python train.py --hidden_act="gelu" --tie_word_embeddings=true --doc_mask=true
MLP neurons of a small language model. Each row is named by its layer, matrix (down: output weights) and neuron, and shows model dimensions 202-297. Each number is 128 + 32 x the weight over its row's rms, rounded and kept within 0 to 255. Numbers have three digits each.
A block is one neuron, or neurons of one layer that tend to fire together. After each block is what it responds to, as a language model described it from the Wikipedia text at the highest values.

L7.down963:131069137120163119159106119146168152139190103119102106102110113125121156172107149096137160177097108137116159112135073113112101112151139127033156135105192136130118109092099120157090125132101168086085087130094156150134118151132111120168098107158173099165142124136165060125103180149119083172
L7.down1049:086109093097085081109127140159124160149176156133142105074123189162127134190085154097076143135145160191139177150146155120141148125108097094120169158123127163035098127144218098123110143173086120162144112145147084110126178100100079107128100135173095143131093101142164115110070142172099106096
L7.down1538:144161128169167107154142158116133068134176136131117091168195175145113137175118149097088194071152146147138121087219122108124085160115144162047124135089122123120157142115109124140088151107158100060138174064082146168048186090151133167103073087097107158134074116166143084181088095141186141153
L7.down1660:163138131182135130120158127157122150109139146111092181107089106156092111155099087091136100043116126148088147147150124084134138120169082087080153116102156182070135093125107128153094153081100095153156116103109178133136108055129130115129129136105135108052124078115123164083097136137096089113
Place-name pieces. Word pieces inside or ending town and city names, often after in or at, or in table cells, such as Centerv-ille, Zagre-b, Kn-owle.

L7.down741:143137131116084165110133151118071097096097179126129091179137150123133175186133119133159161142127130088103156149152098152080156179116119099158063147149116147133152112094157100104170097184152065132174106137103113168140142119123077071193112115122141077112180139110137103129100072119124112082
L7.down880:130136118116110097159095105157168065130123093111146116144113141150126159091133198159178164179141098150183103152168164065145248095124103102107109097108190134189105154145175150113135125157057115132177168119131101137082145116127151095124138194197126114132108203126159148098106104173108129066
L7.down1187:134151100097163147078157152172163152127126192158134129174145130137181128145109108097135134159134217095040123101137115125140110138102185122083127142194074163147201096085137122185113106142072107081102112142139148158145123084061095084148131179116078148170129141084172158194126149110042122122
L7.down1803:199149079143131165108131168138133118111110150121140086169100101185187139125078154148152123094157174091086140117168131107117170116160129120148100161163145114147172142125172157138129119191143156133116112135117149115125103126102115120213105130096086108115137132150166170165169098149112108171
Auxiliaries before participles. Auxiliary verbs (was, be, were, being, have) and adverbs like subsequently or recently that come right before a past participle, mostly in passives ("was directed", "to be offended", "being stepped on").

L3.down765:130163105149109093159095121108147167110087166118112208138100126103120118108122131110152111106106084142040191127158128162107102182123150095154147100117136162150149155132095174166126119154207105104105094097095115145057114117143148096112152118157156150171108135139185171067144116132122156136
Post-subject auxiliary slot. Auxiliaries, modals and copulas right after a pronoun or noun subject, often before not, such as does, would, is, and from after prevent him.

L6.down80:090143132202104103121091133127098100120140175160166123150176182166189109115086119189136109207071093139179127074122102175126166089124078109168131089114110126157137092173106191177124116172161129099096136127117100118163140102100086131169122117056080173111167178185125060139158121176125120142
L6.down93:145114061078141157122167186140116099142100145145175143120124138083138154140125133148116111124175077105080185156090123083121092168074086092147105116106152146141123206106141154109052123144150148133104130107196104146168165162167074196111081116177144190088148153101155204117134088108137129164
L6.down429:098134059095148146142142117173116173123139145128095162119133146120117137078124113143130125118119105130065093151116124130138096124070149157190054171115182131131134107157087056142133122175122099152044149101217147142114141115162154107123175157148161136114101169070133124185152115171064108182
L6.down677:156148144190058170131153128122148127125095089137113098075098117140138062190127127124071132148193109117115086091078165109116015139133072172138085119140181124143128107133100135123147112101197116116160137120145112192115174140139135169056146144073116130158151055100133127083079157158144155187
L6.down911:124156134092149080140163110120138147081075152174153134128118126112102141166082152097080181134092076155173128140108099094137170163102112143133131127146098128115099105113146148111150125086126113113123165131110135159118113133038167085141104131121125075128150131084100122114149185097158163189
L6.down912:129109116149106124102146169135160085106096162167101087136089163151101119163169124068110144147144159117100119146079115135120146131164129072133165147117207098110155092222141146093151121112116104077093140085136144163161098076148071154102110115161140106074115153149088172094137167095123114057
L6.down913:166113114123165151147104085161159132091161097169113103118068107093129136180128138118106146163130135148150149110081071103167123144106138085130132131156132132110095096147154065125071113129124104161095109137101055105109146146120139135083134113124162133138079054117159115101097181096120110145
L6.down1134:135193105122134123062133122131154074108168146142145084115163150087158169080136139149133115092199091170198098166146137144085157149183101146164106136137140161155137184124186140138094172100112156096108161109119144096140091171154078163171122096102162142105145119142127165126093140083124081081
L6.down1655:136156126104078167128168151103097194162120140071147130115145176157110117206129127065103136151063111111150163101144171102154137136118108136086059082122147148029105109091125101160159119170133105156149093150093118156141109167089097179095191110121126075111111119135150153107088186067189115116
L6.down1753:101129121082177117122202150180139128113114131117094150121105158084123130095114150159108136152117122155145081143118098063128186097119146126140124168180171171093111171123147127140110107059096117132125144092224173170158170130141157127094115158125153099085087115065083122132109124161097113143
L6.down1755:060163093072136087187139199129194168144117099132103160089074173073101112125103127097124208175121088116128168129096165132191207161104117065129066096110129122104160175104148175099127118121134085137111195110121107146167132168048097133110118105164088107112127133092145135125164145113114128174
L6.down1870:117111120139046110139207096111129144183093144143159137135135090160153171094158143159145142204107151138133208143121134167106080058110154191153155101118108177126126065165146168147100116106105120122100114078131158139176137111140167147150117198127153146108127159083101134099158159139106145106
L6.down1874:125150080119136080151156125140163205160068127137079145163078134094117145122126162118072157170190110107145210186106096106130116088116125106140161102123100156120187094136180177144152124107132138157131066135078135130138152127157132101100152169091135135069148101107125109140089162109098150181
L6.down1882:112199062107132133078108109120098128100141136113097187124150149122113186074053116140084183156190093119147134201196076159122087118134080064136128130147122151107103133119099141106119153088049152119118123117123133117147148175123163157141136113123163073107165167068133170115162172133154138138
L6.down1943:128170162078148080084103129156116071158128083105105124125149083150143169122112110133137092153139183159128137107071129094110160115161122159151107140198157111116134176099172105122103111062151151134105144086102116086135108140143125121107122117113165086118140140128127111111187125061146108081
L6.down1992:118178079108044058102117125134132129131119084172098062111193169154150111097125111114086115185104125110143136131142086161168100135150109188213093130148103110114031128117094157118113061109181122080113140095147102171152097169147099113121067152148151176138148096126161153153099125128075097164
Place name completion. Final words of place or institution names after at/in/near, such as Cemetery, College, Road, Church, Avenue, and the locating prepositions themselves.

L6.down51:139094114090145145124121147143036113127104105143108097124184150137129096148155090089073139102110157112093119112133127087098129116179121135062157143114094149155152142098097179112072177161140108162192057122176110076063144082138125171182090082120139145106103113119157036113120105112078113194
L6.down58:122162085145102161177092132119124110194132100120103123194149128158129074138093125137166098142126164162047156161195181154114082125095149085126133170114117202083165121085124170160114166120102103120176060162082085110115088104094177147104119159156123089119144149121087139177135170138092134118
L6.down228:189105069093091105147120105086077112153111073113161129083101169094097114134138122159140135106062077130151121148131136146114069118050098106105151124079111154137197122144122103099076171188148106167126184079165153105158061168101108115145127085108080133129150168083143111119169123149074130204
L6.down352:134130078144111081108125135120156132090103088153090081110120139138173107121139149162114141115067142156097115159131129169179154143159159110168125173070136141180066100136165149123067107097110142128051181171054149175121170090118068128135151110137152133086123130139091173132100098138137100120
L6.down368:139168139117132117167153056155178106101110112131132093136137147156083157123222150059086165121118072125138096173148106106170174083155081064155093148091093153121111163125122129140095051144135135072087118139118147088103180165108157113140109116130102105113125091135173136171145140132106126114
L6.down605:136129133155093107117168100156145167158140134103066167112103126125137059125091190154134198144152105143105159085095068144155148101079126186157130084160133122173146067107069152112202142128191126128043119129165145192181094172126144166078141125101111126161112160141136148122201117186121148191
L6.down679:153194200081101119166143141127096115078131159135117186142144160089134099117124141162067163082071147128154108156141150115177157180101101131141138153113133093103076167159129137116125106099135132147088119092144117154121121183138148118095125124118079094158135129103076168130112170122124123106
L6.down730:133128120175107130119159121099164106081165152124117114074094155154156145138118160083122114131137124089101167154075110114162129189120171101124134085139107144052058134139096046129149102117129129120102166123139142129145126144070100115126121160127127128110153161119152123101118144110109126086
L6.down1114:113106129131102125164135112118100128101121132172182087165098148159101133145107112150088129151132143140185142103088088139135061120124130129086145116123124109144134121166180140180164177111115117176083101105157110217121128082156168139142107168115118129145117127133162059112105132141163098169
L6.down1127:102140143070162132130112124130095131164172094063134074112095081155130164118167158144143151095195195134122096078098138106110139115118097132095109111105112125149153098126112130101131108158120204173160091098159151161143097106150138089156117147161123104136148128120144101077122128158092083106
L6.down1152:168126076088087118094131166164121076190169121146156099114112167165145130155154103083178143095076136059115118183118077092081175129069092100133155125154105092071131164076140107154113152108108146142180092122177153118127120133143168112164137081197114181043148191131180120133132066064129159133
L6.down1302:136119090116086158161117118138134127130141084050114126053129150174142044123128086109149137128087107153132140135114191150132172150120104117167153122090129143120148152124123088150099173100120096077185136123117104152171175113160123142084163143115186114139209147101141086186087075099108139113
L6.down1310:113154115159055079197140106106138098130114086144085098140163158095191115106124211128147131109108126115129116100194088131054132065127118127159131135139100101094100168080136143115103184144168059148089127124135070130088034090097073125148125080131134163212144198128150107068109154090105144148
L6.down1327:134145021161148129131129122171102099094098098069123118140136166106091095091106106171057121118102136069120127135118154161121160097120096139092171149120151154115146169086112096140142145181186124151163097176163108120138137146142118114134056099141131135104130098169123111136078098113136184169
L6.down1784:097127140192099111067124133155075122166150122152152105147099084212198050119092120179120125091129141077126153150167128163054167202133115180134174130120157157099092150121150148162207161168171115187155121136092140146119109088087161137147117097148113110122179125134139151074139092100119091151
L6.down1971:102085146175116155132093129144150116144122145169119094086156123148162213131095143074127158117136191098090106139173135139152150095096171121158136077106043088158129156198105140143126164137099172121075096155093115115116098119183159163169164161131124101143100145119165100105102110110179135133
Main verb after subject. Forms of be (was, were, is, are) or a past participle right after a narrative subject, often passive: was wounded, were defeated, was hit.